Weights of a small GPT-style language model, trained from scratch on English Wikipedia: 530M tokens.
MLP neurons of a small language model. Each row is named by its layer, matrix (gate and up: input weights) and neuron, and shows model dimensions 32-223. Each number is 128 + 32 x the weight over its row's rms, rounded and kept within 0 to 255. Numbers have three digits each. A neuron's up and down rows have the sign that makes its largest values positive.
After each neuron's rows, "fires after" lists the tokens most often just before its 100 highest values on Wikipedia text that the model never trained on; "fires on" lists the tokens most often at its 100 highest values on Wikipedia text that the model never trained on. A number after a token or word is its count.

L18.gate985:115148172139167075142088126142067128130096177180075062116156172127159110180157124111101152108130155107105123062098094121182115130121162151083063145117177147119164123130155164133076132070089102153153147154081131134073090133133134093103115093109123101104074124084127142140082158172203133158169125125089176056121076126146150150093225127124126115134011141095193133082107119139090146127127114105078117158112094097124132102157146113122166176150143178123168106197190077172136134105146162157127107167206149102081111131114114118104132110147092096105077094073113164105123148123145117164
L18.up985:131117149105105097199177133088166155127119103109163156120170089114178195151162144169091076095030184121140180126124087145115164134109124124184160127157129122148135149167134096105150122145141074133113183114203130156120079185190129094154197130110153103123132158127115084119095136151114098191166147079108121139135104140137113143151197117122065106152131106060188118131118095091130084137112147117114104083084135148100146131143143151121075163154133090158181107136114100135126170131149120136128167110113086165123095203148146082136103061064102100192054147124088131168146139185095176157
fires after: " |" 35, "|" 17, "\n" 12
fires on: " " 49, "-" 29, "–" 5, " of" 4

L17.gate435:153121113129130116150135155075125065161114145122074100130159132155053093086110097126140079172183065174095064149136146101141183153160116064133057132098154169155146163156153175172158128143099150153158194103112082103103129113189174068158120091141094187166116197107070136098082077145149142131129101130152154107179178121095134162096159146163133083188111152163097141075117142091144183148168115132148123104136147143133071111117109116148134145118136121147075090113160125153126110152129144099167098127114143107182134100120110124103131124123182086117183084058150082139151151074177141085
L17.up435:145163052119133091154107129109199109100140113144098072165133104118104106105156135110098116167124097120168132138168178111118104134126086038104114122078133139170097115135168153107142087101124137126111147139188081119161166131114140112116195055144087118139148151128127184108104121064179167176118118122154090147185171111126154134150140123133111081127129116116151124040117117106156128172124154121145103048080184108079106127134105126160124152091145062146060141167107194109074159151162137105117103099127082119156143163097114124077129154144129151166183133124108177124093107085074156112
fires after: " " 47, " the" 9, "." 7, " early" 6, " in" 6, "-" 4
fires on: " " 31, "19" 20, "18" 9, "17" 5, "16" 5, "." 4

L18.gate163:162096093133163117134156147125133160130168043151135162134109173085137078097142146116153125165066115141112132204078059148134059150088116139122127162126112142177061113154111166141113133171100095112101113153216200132169149139162129139130115153110124158138093081081141124156112108174133168116116111089167157112095094140140113117119139096125173139166129090106150106104084103144098102151132152110176112079141127112117123082112122071148136096144082189066130081192070112155094114136088104127121160174163122132141142104107130103105192114129151160038171136044125087185147118134169157131
L18.up163:119171178120044107182059158069092072106123074098125121185131144147129087158117080191112131123140174107076118088126136171162118131069164158110100128120166122169112146161145066108187125163156121131111142126131172158064137093151092144120077181132173138138113106103133085143116137142107156115094127104100153106135121126136089125139180114150150124144131096119103118074129118162129100149157201104231106156153143110142084141167138212188164115108081126088197127141091130124155110097120087123113113197180149113116085130096138145163129114083160109097111153102160117182150104152119114102
fires after: " " 26, " |" 20, "|" 4, "–" 4, "'" 4
fires on: "19" 29, " " 24, " bl" 6, " |" 5

L18.gate421:084145145152133093134142107155116169128103165138163055115142104100077158189164071113085082117172051215156100103122115140161066105080087111158123159141110087099184110129073094135142188077105038135155137164126191117115154120119146081115168116167116144171093119107117111179075121128179146121153076124172109090098170073113096153154152136131118123112119157117108117096076088127172150133182102164090130144200150128115133118120144089133165159153171152176132094160073116110118161134133111132145170103173176162148130103161118086153115145149198132110096110180167111107094134157122106098
L18.up421:119167152151141174147131109126132128106078112152173133144138095145149138097048134161127132144120171142156140105089173137126036101109122159116110176100152108048100132111079089145128099085142135142124146127088065144200120106074110110118198151143142075091126148112151119111135176097152126092125146138163104134103083135137131165169096133091174052112097168160125134134118100148079044216067108086108163119111112123087147153215082126204152166118122166107136123110050073112099154142144121077123110177152126129095126128162184112086124134154167119117128136189120074106105132074165142163
fires after: " |" 54, " " 7, "0" 6
fires on: " " 53, " |" 7

L9.gate1016:123145116187126070134169140151163140161116176176081087125142087138131108145145116155132096106095082190086141188148135064148130158184028184103139129094125149154173225079131140103095182093150133108138129126120119157121148150156126080145121072157132109134098134120151155095033076112086090130153122144070169119121154093175133115129117134124140113123060146085146107156095130083130147129174126118118132117167100096073187186127094107083141128147141174129100111189116156097113145143120161126115096172113143167114123133138058101114095061170174133123126097171140112195106198127153175139
L9.up1016:094140149119125106157118167139110103160079160120111120179158197127140079095145060140147137119033152077084122106133129143074094060145090133120114180065111178109139057108100137083109152129079148150116146170135174142098096161097132157103115178034123099118089128146135143174109166102135106158193111150121103100097073093125143145150122095134137152158117110113157082107167073099070107124138110111125142123110150173105142120152115138160170118122103174107083102165121115078218155183172132100148151155171116120228152159089095120203126151155086139137115151167096145101107125155119080170
fires after: " |" 27, " El" 10, " Re" 7, " pr" 5, " F" 5, " re" 4
fires on: " " 27, "id" 10, "m" 6, "on" 6, "g" 6, "ver" 5

L17.gate372:105144101152084155134116149128156147099104176186140113137162111085114123133133111124124150097100152181143130097152125122195164144137134161122106065121138147171113168100168153107114133148133090072130117045110138155115118186173152061128126132129142092124143161129130192181068145083160088116149163096058145072170085135109160145218188178065200116081116175138103092104094111138140127163117172112121093148175145129105150182154106092071180129105117068100132122148106149122111148084125119082190104103116179118112172170138175176137070154075123081147108096119116171116104154141098095189
L17.up372:167146167114079053123030116083149135142139141193167071104118118159106102120178134149110120140136140156079130084155073086199169153107172117164087110150097097091110095095125154109113147172135163167111102159156070120096124196102119189128126159158148109171151167189101179109064130108096117101148187136160118207129116144076098084178150135138082110111096101157118168098153081100113122074145155119111167182072098138085110128143119114151153169150096164155115143149089126099109116174146173076186088190135129074106100079123194136127122077138176112080140102111156144156092113165092122105
fires after: "1" 17, "3" 12, " |" 11, "2" 11, "0" 10
fires on: "–" 47, " " 10, "-" 9

L17.gate931:118133080139104093165134134104116158113141135088133132078105154041143106177128163101096127141144104137077170154109156142197139148079143131144138134084100111133120160132165114091101105119146117143079161167099110067149122158104153128116156093169133123204097108093124119088118170161125053114135127104119139139164132180060109132100072187085109160217131127116116091164157102127145109165132151079168080094111173092132142147140097118099138188090103120122107096167160142166113075165160142169086114189113138197088161096143211087117140127120095116100148124105111111126203183130142158132
L17.up931:117117131120098112152113192075111185107148111169112138196135155132145071144144036129148146142135145157143139143137063133136118175156071126146176174116134155074110080140091162163121162123097142139144119150135121116123072074101091124111172118112132131194115126137105128124129123129125178125159126182169143082120132135111116173083155122111086121174147135075165111108081090124167167123081141124103090163117137235140169122131106108080088101154068110049085145133073082117154112092123068095182107100112119071125171074109123076151149072095158087162142135199119132109096104155115080136
fires after: " |" 43, " " 26, "–" 5
fires on: " " 48, "19" 30, " (" 5

L13.gate398:102127141176116099153144110209136119093118102104120095116163224138054098125160168182140128120124153198179091108129115139187164034097094144101123129088077126158160155061132105113135156124135119139166154112103131097153096123130113091093109174117139121166118170103066148167099149088148189093128104139102149123115165195145111152146133108091117122116109174108133055162127153139182198113170116092087142109154158162060178096115128135098187100160147145142137151137139111074108036115165097115146137089162164116107108120119153126124105116152160104121154084070161140130094206164123098131
L13.up398:119127126162096104129110067136083078087164127125123107109136155226102137071136162108135122151095150165093147117192156096157131102102135114108146156142161155143176142131140090191080182152128140076108125125164167182145154105097138095145102110122162105145129175180081133124099077160169120157152145182182110182115149101113120140183157136138099131145089148118174125167115093141143130125140075118121084145169112101165124141077136115119138105125147171147143157188166085091188117119123076114143072154120086075098145108110032129148111132152108091129085138121154086063092147142175144102
fires after: " |" 55, " " 12
fires on: " —" 32, " |" 14, " Result" 9, " −" 7, " –" 5

L2.gate516:172093119135148105134151092159148165083159103114145113127123122100092108149150112149109069130104155139161052133114125133125090093114100138127135150131113212125127120148108126102116148167148101140105094133118189126119106165114122069148055122114091089115158102115108119124131154103198107144121167151155161112194210102076106120164183151123138151169099185137179113123166123100124120171150144092179063164150156094162172101130136181119104109150122103086171117149152106107122099169124070146076156111147140153168155154150082103137136066120161095162211166109065109153104092058123121153
L2.up516:138118156080118094141111139111129169115100122161179120137145157125153165096147136128139147137128114069075093154143135084144113131066065134139110159083156126114118187134130109092169144112098091155116120127153141089102084157114125123140117105105099177149116115098120059167067080212078062172078173111119137079141161070121105125132198128134168120100160104153127081072122087153100157175104157054125178160186126179132110152127115150127114113135178140173129118126155088107064129082174157152135195164100167127141205121178101153146145082128156169110128159155131098124093140137146128134
fires after: "0" 24, "1" 16, "2" 11, "3" 10, "4" 7, ")" 6
fires on: "," 54, " &" 26, "'," 11, "}," 8

L16.gate159:158122192108120144053117144116076154098149131108159120150169154135111138122121087179116126137114116176157097071108111099135130102134123150104085081198070064170101164109152113114140140139113092163161078143100126174161158221082152102177087129133134160151083140176139114123079110093122152097136151133128176068165127162142129137146176149135078132105083081108155122093068132126155161151142072127156153182121150145126143116187186151116105093114144114118110147149117039165151126074230136111119148144164155105108113142184049117065150128136178133140040078118162115148147120110105071126
L16.up159:138092144120134169108073176134061097103150104173173144093131115109176098172089174104104176172130143095084106146150190111124136092098164100067161118148129139120099107137051092121110167126165084139104127096090150113172166109136087099115111099084160164148105124153146123094133121179078165141121161131128166132095135181097116111140129118150108110089087104112058139092137145103182118116096149103108141150113096101093167140152095126143116152171118086101125085131095108158107121102141124129151137137153193125094151118188101163123123129095142171133146061158084143099097128173142106149
fires after: " |" 41, ")\n" 5, ":" 5, "\n" 4
fires on: " " 41, "-" 12, " lead" 6, " |" 5, " (" 4, " at" 4

L18.gate924:114080077106145096142097187104114110155216106177113135052132123208102090148112083125131121154134105137148136136099119148168149133110103131020120144065082070155120077152136149068133089181118095118135166120092069166133147123078161088157094100126144130154108119153051111162112102133183150150148130125135115132142159136073168108113129130058166150102090139112070122092075185149199229117154125140110150090143196155118141073145084167099168103166170132142143101176138129096158128061120179117154076170143105125109172116081147127098109148074132130112134076136103135146142088171151106128
L18.up924:149120146169136126136101123117061104149116121133141099157112170127090121186109187181112089142150128106097121192117059134117075116134184096138075149167126143129059184121162181105150122101152129166126146133157176089109141157179141192143120149117134125137081141157135148090065108061169075100110181087178159150115154109106118150203143080122118146086087154122156112078196166133138101107181097115101092066136182095182078144086080148113112128138138154153130106094081100138092160204154161153121102132107113121116146141092112134153090059126153132162091214069191138123129127148145097086
fires after: " " 38, "–" 11, "8" 4, " |" 4, "-" 4
fires on: "19" 23, "20" 14, " (" 11, " " 10, "17" 9, "–" 9

L2.gate183:108087110102173052124119193144130146120091177158184092058150136093141151138126072139169110186085237191169085188155134135153162141099132178146086174091140150121088172159085204093121121193157138171111110120098121178103082134159192158147087122101091151122112124166072120124112100134147122180100100093121156070113118115111147150132125115107181142154145141144125068137142112112146132083143149110138148134140138089085147097150112120136066146111065142124096140171159120062129090133131136095083211118145106144127144192138093134133178132131141119132106132117074137146191107123115146117
L2.up183:137167134115165124172141116092177131118142144148092111097112074133164090134142171148151173087150126193049096162060094165152125153144125177090131138071070118147111119148117119158144113110099157140110137141137123153106145157153136143119104111021137108060098153070138194123148143141203109143109107135052116161125144123124137124122147114106066070091114125173098095124071169088162162158108125130133125137121167174118159131140157178135185108180107082113091103093136181091116152122134086120104184070134100150106139158103093172144111138069135151161101068157079123193084198074089095120
fires after: "0" 24, "2" 10, "4" 8, "1" 7, " $" 5, "$" 4
fires on: "$" 24, " &" 16, " million" 8, "'" 7, "nd" 6, " \\" 4

L16.gate707:166157121220173132148073111122141163111215112126088127096087207136128102136168162126179084160077119154166124069149181108131140141135061078063075203102120101143145088109137129089122116173175158168149133113111092122160134138078122110153164106109142136157087134123093105151123116124097097129145132105180093112162131129109112092097087111171093118051158141097099159177054190179115168175189137093133101123134193110082141139119118108148195120172146119143154117117128100151157157100141154162131129134173122129170139195123135122059156122101136107157081139087148152105133163098107139178
L16.up707:220162063143182164152093124110126163115130144096140220090136184123169107105176211114113103121148128185183144108123107136117113112115121108090112153175093123141142095086124098101180169194121111128084131131104098117137172141102140160152135143094132150075122148160135133112170120116142177134090066158088087153120112130121108077071151076158115143036159098128084099127129148124113133182135081138109061098070136134154126208120118145172137101157194102100126128126130113133177153070141191135208138090154127153126157096099100143118166113075089179132141114143123126166101106119131130148
fires after: " (" 23, " \"" 9, "==" 8, "===" 6, ".\n\n" 6, "\n\n" 4
fires on: "M" 71, "-m" 8, "-M" 6, "m" 5

L17.gate55:081204142152130144159128103119143062171061096148138134118153148155063111172193169169146099189135139130120025111118118118158115117140085130154137178137128075176171143100108143095090130146136131101098150094113180134112145111119120134155066151101157142146153180127088080082072184140151090103110093138089179115120131134113104166154182090132127053098104137079142081121127157146138107125126174076115133105146172094112202088188146157108156081131202196145091181134190110149122128100158139150143106120239143150125120098093079159126115121137148053139087106131081133140152190126115144203
L17.up55:102081105116108126120099169122138132102155131184195118166170196169152128089098116155072156089118128115153069117133098110183086130046102131068133144158143152093157117096092125142108154106151106098151103133077091138202126131113114152108119107146131111127098227151141118140125063152079116113144131145146223120128125171124089136121101110125105173079102110130166106092130042145112117104112157081177138207155191204110174116166094162185140147115135173161164146166145047131110087131106021129085086188127175119133173099083115165134124164144105106155151093112126102124143119114123100153
fires after: " |" 40, "2" 7, "." 5, "6" 4, "7" 4
fires on: ")" 29, " —" 13, " –" 8, " -" 8, " In" 7, " in" 6

L13.gate882:038093104111081111159130096119148147098140171145098152159124084128165165113163115079129101139168122114158130139090020085148105087133105110142116121109163138131115108127101152045139094053119144161155117149117161126120188156155180076136139150064100089178129113109165142186054089094104140125093135106168124150112168082118089157086115129128173121140150178104109125097152133115111097093177131127087099126113128174116109119160167085143139107147153217123084070168143115121161116083107128167128168078166134172076137109135131084091105154128141158133094146109108103130093183138122102135
L13.up882:112121114063125127159094109137083167106106164135138127229074059120121197143113141133123146120165119135173155125097103108109120131148083121176097137116169126132123100103132116138095124097132103160070124196117127171150177133142200054122151073132104119117128128137128168158094134170164158158164096130203157170156159121093088108099094208081158102132127173152129093098142127129128110120176123083086096170131136118059152050198161076117115105110083094132098132068077071161161102028128095127123165122090139139119121127117096115092136173119119131117086114105107115104099156097124100085
fires after: "0" 33, "1" 9, "4" 6, "2" 6, "7" 5, "5" 5
fires on: " |" 91

L16.gate378:110114047119147113177078108131099112131177183227134060083128108152113122129124100151144107191149116114116103181141095111133132115119067118112137121106158173173150121112169111124118157128124098123141150131149145145165153145131165105164142102167120198188113151109096128116094112171127131093124069118146109131124174086113160101114138152166145132155156107133109127051110179108122156170180112084201113108143175074131130103092099175092071123167137145161112147185097179140045161101106141126200147160063139129106121120140107125143145171126123109118150150067111144102071104062153107113
L16.up378:094163161072126147131156158102181165131122146098158129125120168151064077118142108079117118080068183100160088095131157170111132118116082113147068048108142116043102119124136161142176118163126056072139092113117090180090149103117095114124120144120102089126146137136069079169151117162146124094121205096119126129168113129173087119097124154124093103142102166172061156129152104180196142166149129159091142119157175163127096128133125094121081129135060169118147063067148156148103188144160136117084081115171148057124098099158141167120136153105161103127132165137144106120122137118149084107
fires after: " " 76, " in" 7
fires on: "19" 43, "18" 27, " " 16, "17" 4

L18.gate387:109115162159121119124163118112143146148099107176154109133124115117120153161129109126069123128111138122134094109114144123122113144145129156082100050128127158165200110076176200170052132156198182143087139104103176136114090087127142124140083098226143111168170162152082116186067121076131130117122137159090172095175098140173122158131164085104177182083120176144129115158115131112101184118166073084125081141169131147155147126119127105075141103129124095164130130127150159151165113096122097049108107091117098126095178154106132093183158096079145120126107096146055115074129097105091136175
L18.up387:086118083132075144114161138142109105106132096097141148176195079109129158165166087142130148073161150146086178110145123160110155130105150148190099163141114093153070138047077184110149139121103090110100130137123084139167147149119165142135139080085090094086098163149069130085129087146127102117153178104118155119099093175189130181163168106140130126139140091127120132115179115113150104099098153221123081075180177151122126122127158087154098126128084158149161108211085050111104130134128135179089204152155146111096091117092166114098079124134093127151133111165112085136123185138157184095
fires after: " |" 31, " W" 9, "," 6, "-" 6, " L" 4
fires on: " " 61, " (" 5, "–" 4

L16.gate894:131066140093068090149123136116162125132139104113079070156126201142158117202154164116164132124148090139117134139108103132138106123112047183098145157118138123116109176110079153109122136080104154119121173123088139143147093124129114094134075153153119106147121131133153139110094124110100134156126163153164173144109052128167151168108122122178130121142124150097089154182139124127143120101166090117138087160114148156177120152086200169159139166086146159145129084164094101190129055132167123117103097082159176181157122115129127108137089142148191136107097075120140097134171198162138097081
L16.up894:095142093143103152113088134068155124160159143098088140149119142108150075128120092136110086155184167137122113137146164144153204124125124145113150155112144090137129133143114112119169164132169082134093211125100117140165111158133116131149159189085128163116094154116156119120144196114076133123205108130097125101040142102172140099133124091133106120195132113122141066132136107129088157216146113128083073100134159110106129134122148171141123067108080150126204163094101141141121062122193161109098137128151097169085111130061121078119127148130089151160170083101139131097092083191124119134
fires after: " |" 37, ";" 11, "|" 5, " " 5
fires on: " " 51, "ir" 5, " |" 5

L18.gate605:117121064106175076143151083111132107184150133105118100181152109089086116123106159121164126147202109175119117151111098067104148190105122087091142122114143102143089097119141110147193071162144165082093122115083079173136128116133183082147155087144155199161095150083095122180145105232109151137150124061165115151149128139126130141106126125152076170118089121110082163104101147110174173181153112152170135090105169089153064119105148059157102098163145144171102098110158136129093148184113125170178089152087128183167126084185149153105143130117145100162146082105143132095112121096139087107
L18.up605:097084129092054145169079159104119139134114160090116126128138188170160115151044177093143107124104184136111124132115134132132134138114108162133161079151147100182098194133112136152192127111166076160164100086143101103036127100118124103094152106092215103087193093153115105117160057098137093071100080133109141111153047098071116141089111153162145147103109123166176097169141196157121107151118145170095112164183133156137109156117131098122144119093108132095164116113137142106163106147073106137096119151159115130165097114137163155182144134096169153128137137188132129102185157145138052131
fires after: " " 70, " (" 14, "–" 10
fires on: "19" 87, "18" 5

L16.gate303:110104093124105126136163135143103127143163114072136070146093144098098101149151116099105133160155112143100085190091128088152132169116073140035081107124133123157072161129069156122132105161107103082149110092131138120111149135132120110137099095185141127177127171131128137142138168121089160124151123106153071113097208125093110126087124088109125158167108128168145139192066196164148129154150205117105132095168137161172106111098080103139195134138162137152087104172193100101131184093113149095134127165122107076143112153135106105105113175102076106135145151109130116173186162128177078146
L16.up303:144146138166122107092104147097144184072137086147064085148131074144168133165116165120176116113101080161148166112174086176139141100127138168138179125126125169171135094098137070109156183079088120116121107147153129095144109121155206148166053142145063136163088127143138132120127128116133103154120096153121113152176055134136163146075187139171070094136104087145088136122153147127112153123157045081153075140147173102159099109119111104137030157095116050086145155091099176174120101085102092112138124105076080148107153097122146184150115114129122199168114132153133151123081070062063135119
fires after: " " 61, "–" 14, " (" 9, "4" 5
fires on: "19" 41, "18" 23, "20" 18, ":" 13

L7.gate288:092129095114141187075146097050040094160183140111156098099117079142140129153142138069151106151155163130153165113107109105081149075131126140152197124124115043126157102119124187143067142065124145138123134090114131165191144154118111092149069133184154163152136216114155070126129106111204162121109164106127116095170141148067146160160124119137093101096172133110140165082175096147085093063146114166110161135114149093203123086116128121127085127138128094122137147090133135137167126160133177134158154130111149072169113108147154110156131105163044124146162126086075090135096091110079166149
L7.up288:132016147137116092105105117131132174085096145140098107129172158185126081148108070185162098155068092089130082175127145125103113102102206145148104133152185158174132173142131159130092137204151082163090150162140115138103130123107154156147129133171087118117189149158134115149162118135138159156100086134128079125161142065221137151164095083194119161120200113094108110154107160077136119121201178141121164135129127079129142102100117145154109203107126134114143066194090091115168123140138141129128104113131086106110051136105128138088137127104148148152129184103145142101127091079136154090
fires after: " |" 29, " by" 14, "y" 4, "o" 4
fires on: " " 29, " of" 17, " the" 14, "'s" 4

L13.gate960:119162145115076132130116119125119165160126114145131135136127218150122142104175198172108103104102141133084138070196100089105114101119154050133120123118178144102183137075092062126133085120098118091152173099148118087123109140167077129124176086167101151109097178115144122124128097095143152164080127120055156086154142194176108149132148111185098106138157120090140138191148127083136166060096104145137123154105069163074124120140111100111091177178132139147138134143107112112119178160129110159163108126198060179112115169140131173129121110145124125097097131115173091083143170155134165137
L13.up960:144105133148114141146101124091119082165099128122179094168091066118101155109101081126124151160137156164075135172093103114122079122141158162147119107171122140102148160121098172142166199119114081157129206076061093180131108182150146156117204125143097138116153118106164126081131067105081101094113103113132067159167167121162153157128123127174115098177130115171142100091155121144143135077094187112092094136137113112129149100126117103110113161115131186181099185050140120037082108208095146146127094079155164094153122175156157100113148147039147147128125165183176082111114110142125149088
fires after: " \"" 17, ".\n\n" 10, " (" 7, "==" 6, " C" 6, "===" 6
fires on: "S" 62, "s" 8, "hes" 5, " Ol" 4, " Sz" 4, "z" 4

L2.gate860:141129131052130122125108076102165146132078097132165138165152115142100068112146107150172105170057134157134081127142083163128155115145135082134123098160113109109124158103129137123146087062177078172154087083147146092135158150132112138167096108096153085115160170134064092164179104158171155118150163135081151095074121196158120179143103142126102109149148127084090175081133085129083075129102124195102130159153185131107146136083175181133101155122099124112153036139143097142108188118088119124132163102140098078135086147122068139072126097201144109073114140103133124133157131147133101137
L2.up860:160074109129119151078123160117140119146171152169069148140146148132128155116092068140173116053104143181162050144078112137114161112121100169174154064165158100130114159134161133132125199134085085130105145111145131156147102104128145120131169133092148099093146113158068121127106098084147096118129125138050202205176130119098078160130169115140119147167106119176142107105078174119160150090137151105125135141164080130193140139152102189152130139105135126112152128181064185142123088145115140148108115166136156082150149119112089109095085180128127118130116134091213093098141174116151129052
fires after: " (" 36, " \"" 14, "==" 12, "===" 7, "\n\n" 6
fires on: "M" 70, "p" 5, "m" 5, "Track" 4

L18.gate770:087109155137132096143141119136146120112163136174127120125082130096186089150125132110166147103133160161128107170219102130137098139121076094118115201143155170128125126138137128104144069184139135115100116111142100051167131067141178088167133096142096128188083097124121156158116160154096093143165200095166200061090145123056183090135099139112080160122146141132143168168132138122182201132127165070082089079198101116085166113124099095114151140144143116139075116126091101136176100103162187089168141178125129113081155101124087115129119142142093105141140137174093159123056177110104146121
L18.up770:126084117106105150105120130142182118124197068156079128110121147105150157044156163110129120136186072150118152126143136158096122160179161135100219150108115141158105085106137138092098114128154201121117118187126115120174156112083193148100144111161114121128087119103175110076135120107120136118122089129101065089106148137113210152169174133141124178172176086091120136161197135080140103130106132107156108127122133151119128107066130151145096180093136074128075188200100125180109092127164132099178164159107095199150153119143163095084128145112090121132139137096100137106101139120116165121
fires after: " " 72, " (" 16
fires on: "19" 65, "20" 15, "18" 11

L17.gate636:154106140125131081087107178122130129119132102168145111157166108092090100160138182181149107126166119151150097076162147140185138135116103189101142175105123142102129217133060115099109108139161133122131149108098147132110101132122177078125083082165161098145113192124155149165091109191198121150119127148133082133131106153115127140144133099066125124133139128102154155123101079125077095145101122119039148123099158190157161062165084134124125122091132065154117143116149105141112089174207096096131076134180078179162217093133114105113179174118195122154122107086119159125171162121165136126
L17.up636:034132088131130154149140178150090174174150163153168115145148154154135148147166147075052118160129128145147118090159158104156091096061119172094162174102120040092079127111113136125082069122099121111139164128127101083173188102181139106118106130113131173139110161122100150132119145154121059158149112092149136076115159071116106091131183106085146115123154088094101137137125107171116176124141153107087131137173054169179178101167130085194141109106138142171169156084142072120167100146127116202129060128134114200064078112102199114111091126159104127159114152064069124112160153119151100139
fires after: " |" 47, " —;" 11, ";" 7, " " 6
fires on: " " 38, " —" 11, " —;" 11

L17.gate626:076156097144110128108156160126162149116102113108082120169120144157170163115132119116133140162173126124104142189153145081156164164099144128126159162159141114085122121111134134072162170159136173040113057095166112094131164087134164074217129071120085124108131097100093063125145162128152122135107102097106160131100163106153093117099161109137151131145136126114087136143040092114130159076136126152110116096146129151130090076101129104131161120161130098144163089151143170132152174090147083097173135102145149113077118164124061127078101140155116141112148109142150073154150191126185072205
L17.up626:058076111146103092122050140144093137094121120158145144129124111102036140150216134119170178072112095116113121125139091091138122161112167098182141067215175131111101117188117155080123113111068148119108124044141128137095107117126086136156157074136080101142124160172128067102121150143152122150131153122131152194130135181152118155115160114197078125130082162150153171123099119172140147140138145132124151161140110150090112133156148129223105128132161116151110107101176145165155113076092127115181082164134087090175163117178121162118063100068064126136145128070109105084108125139122115102
fires after: " " 28, " the" 13, "–" 9, " (" 8
fires on: "20" 40, " United" 8, " re" 4, " the" 4, "ron" 4

L2.gate244:105116056113151156124143120132119133193123144158147129135067105156100181095133192151140166104109218119177128126125168116118115083145128163081144165121127104111130129128095122091079156160158139073112122135087130107103132114174133094128145091192149106115109157109173133087115096203175088122113132141130133131180121070162078155122103136184119106111130111160153115134106206124119145182107110084175057105162092128145132121134131121227145085081096111179078133068128105092127120154117112133116170075117082099162052096107081130096133096130067160169150081138119157200126162117116052113
L2.up244:140105079092158112127156167138114197176119127171095054150089163129108091113107184138112155191130168095203121105088139131121101051180166141183183087166118112144173127185138123118116132084117113146116121161136143112097145143154139124130107119082128064111162092146108138137108101111156100120126131122107059115096171160160130140109121119132136144106178137048080144138187133129088120132076086147064227105131154113148143081151160162101156101076134136095150149132149165177081162077126099126103101127138125081181113148130146118134138239145127191124066067156165116141119157119137138155
fires after: "," 57, ")," 9, " |" 4
fires on: " which" 47, " and" 23, " of" 16, " Inc" 9, " &" 4

L7.gate531:132102168100071119122143049164110196192141130165136033172131212183139162147106135117139111121112043100152081107128092088117162137152131208153126120145161132141077127139109165042069127133132112139134109107063131137127155213127126144153156092106137170121155152143104145147091137131102086114139119138116137120175119106108119088107121136142114144116083149107161129131201128088114116080090122105149159128117121119136158108114038130162104115104105123120125168068188093117154127131146137141159098151142115136117094076125112190138151104110112074115141189137161109111163132133180063078
L7.up531:158172130107094088105135137143107129147097161086133085082114156129180091154092126094114141144120180139157146144066107128130158125146128124116105087123100091160098129116091133119164088144118078176121094142165145156135096193133121092111122152065148099143121138114132108156155184058016156152118121157128110126132145062146155107150086092098117176077133110093161101182157068135109077147147101124148167123111126122184185172147124153104125167130097192048153114083157137122138203200099110163084179177113115160124077060135166138124136160150110124098132140093120089142082097184170070120
fires after: " as" 21, "," 20, " /" 11, ")," 7, ";" 4
fires on: " and" 40, " well" 22, "/" 10, " than" 7

L7.gate210:161109137143108120170130088134122121167130140114128084154066153144113145153198125154151092109106056130155099087120056187108092081058141120048101121127124117119175164165108109122080155154094142144149134063092107098112190159137157138141142125147165134140117114111168144165074113084121187158129180131166121162061157058124151080152074131166084111065100144181143154164173162118082126154118103160108158138109146129170123087209127139109108142096110142150130162118099155092167141137200091104138122104185065147124099094131113101083145162051132094135108134127100120134074125151167148094
L7.up210:178158231069133190118126127148074192085128143086138111155092153145156089039105086151165122111070130130108140111124192175141123070110166068148132129112130119132133137159160138174146201112162123152093127086142142135092108177130111129088129144121135165065139149134130132107107144127150184123117126154109196128192171118063108154158186146129109136114138128106150144128095113167198139129178172127114084091056140132146117133152130067104081208104038119071117165107128095089189151115100118122141128233107140103161083099090119166149146121074148108110149141109134125143180160089092152095
fires after: "," 28, " /" 7, "ak" 6, " by" 6, "op" 5, " Ak" 4
fires on: " and" 25, "es" 9, "im" 8, "/" 6, ":" 6, "or" 5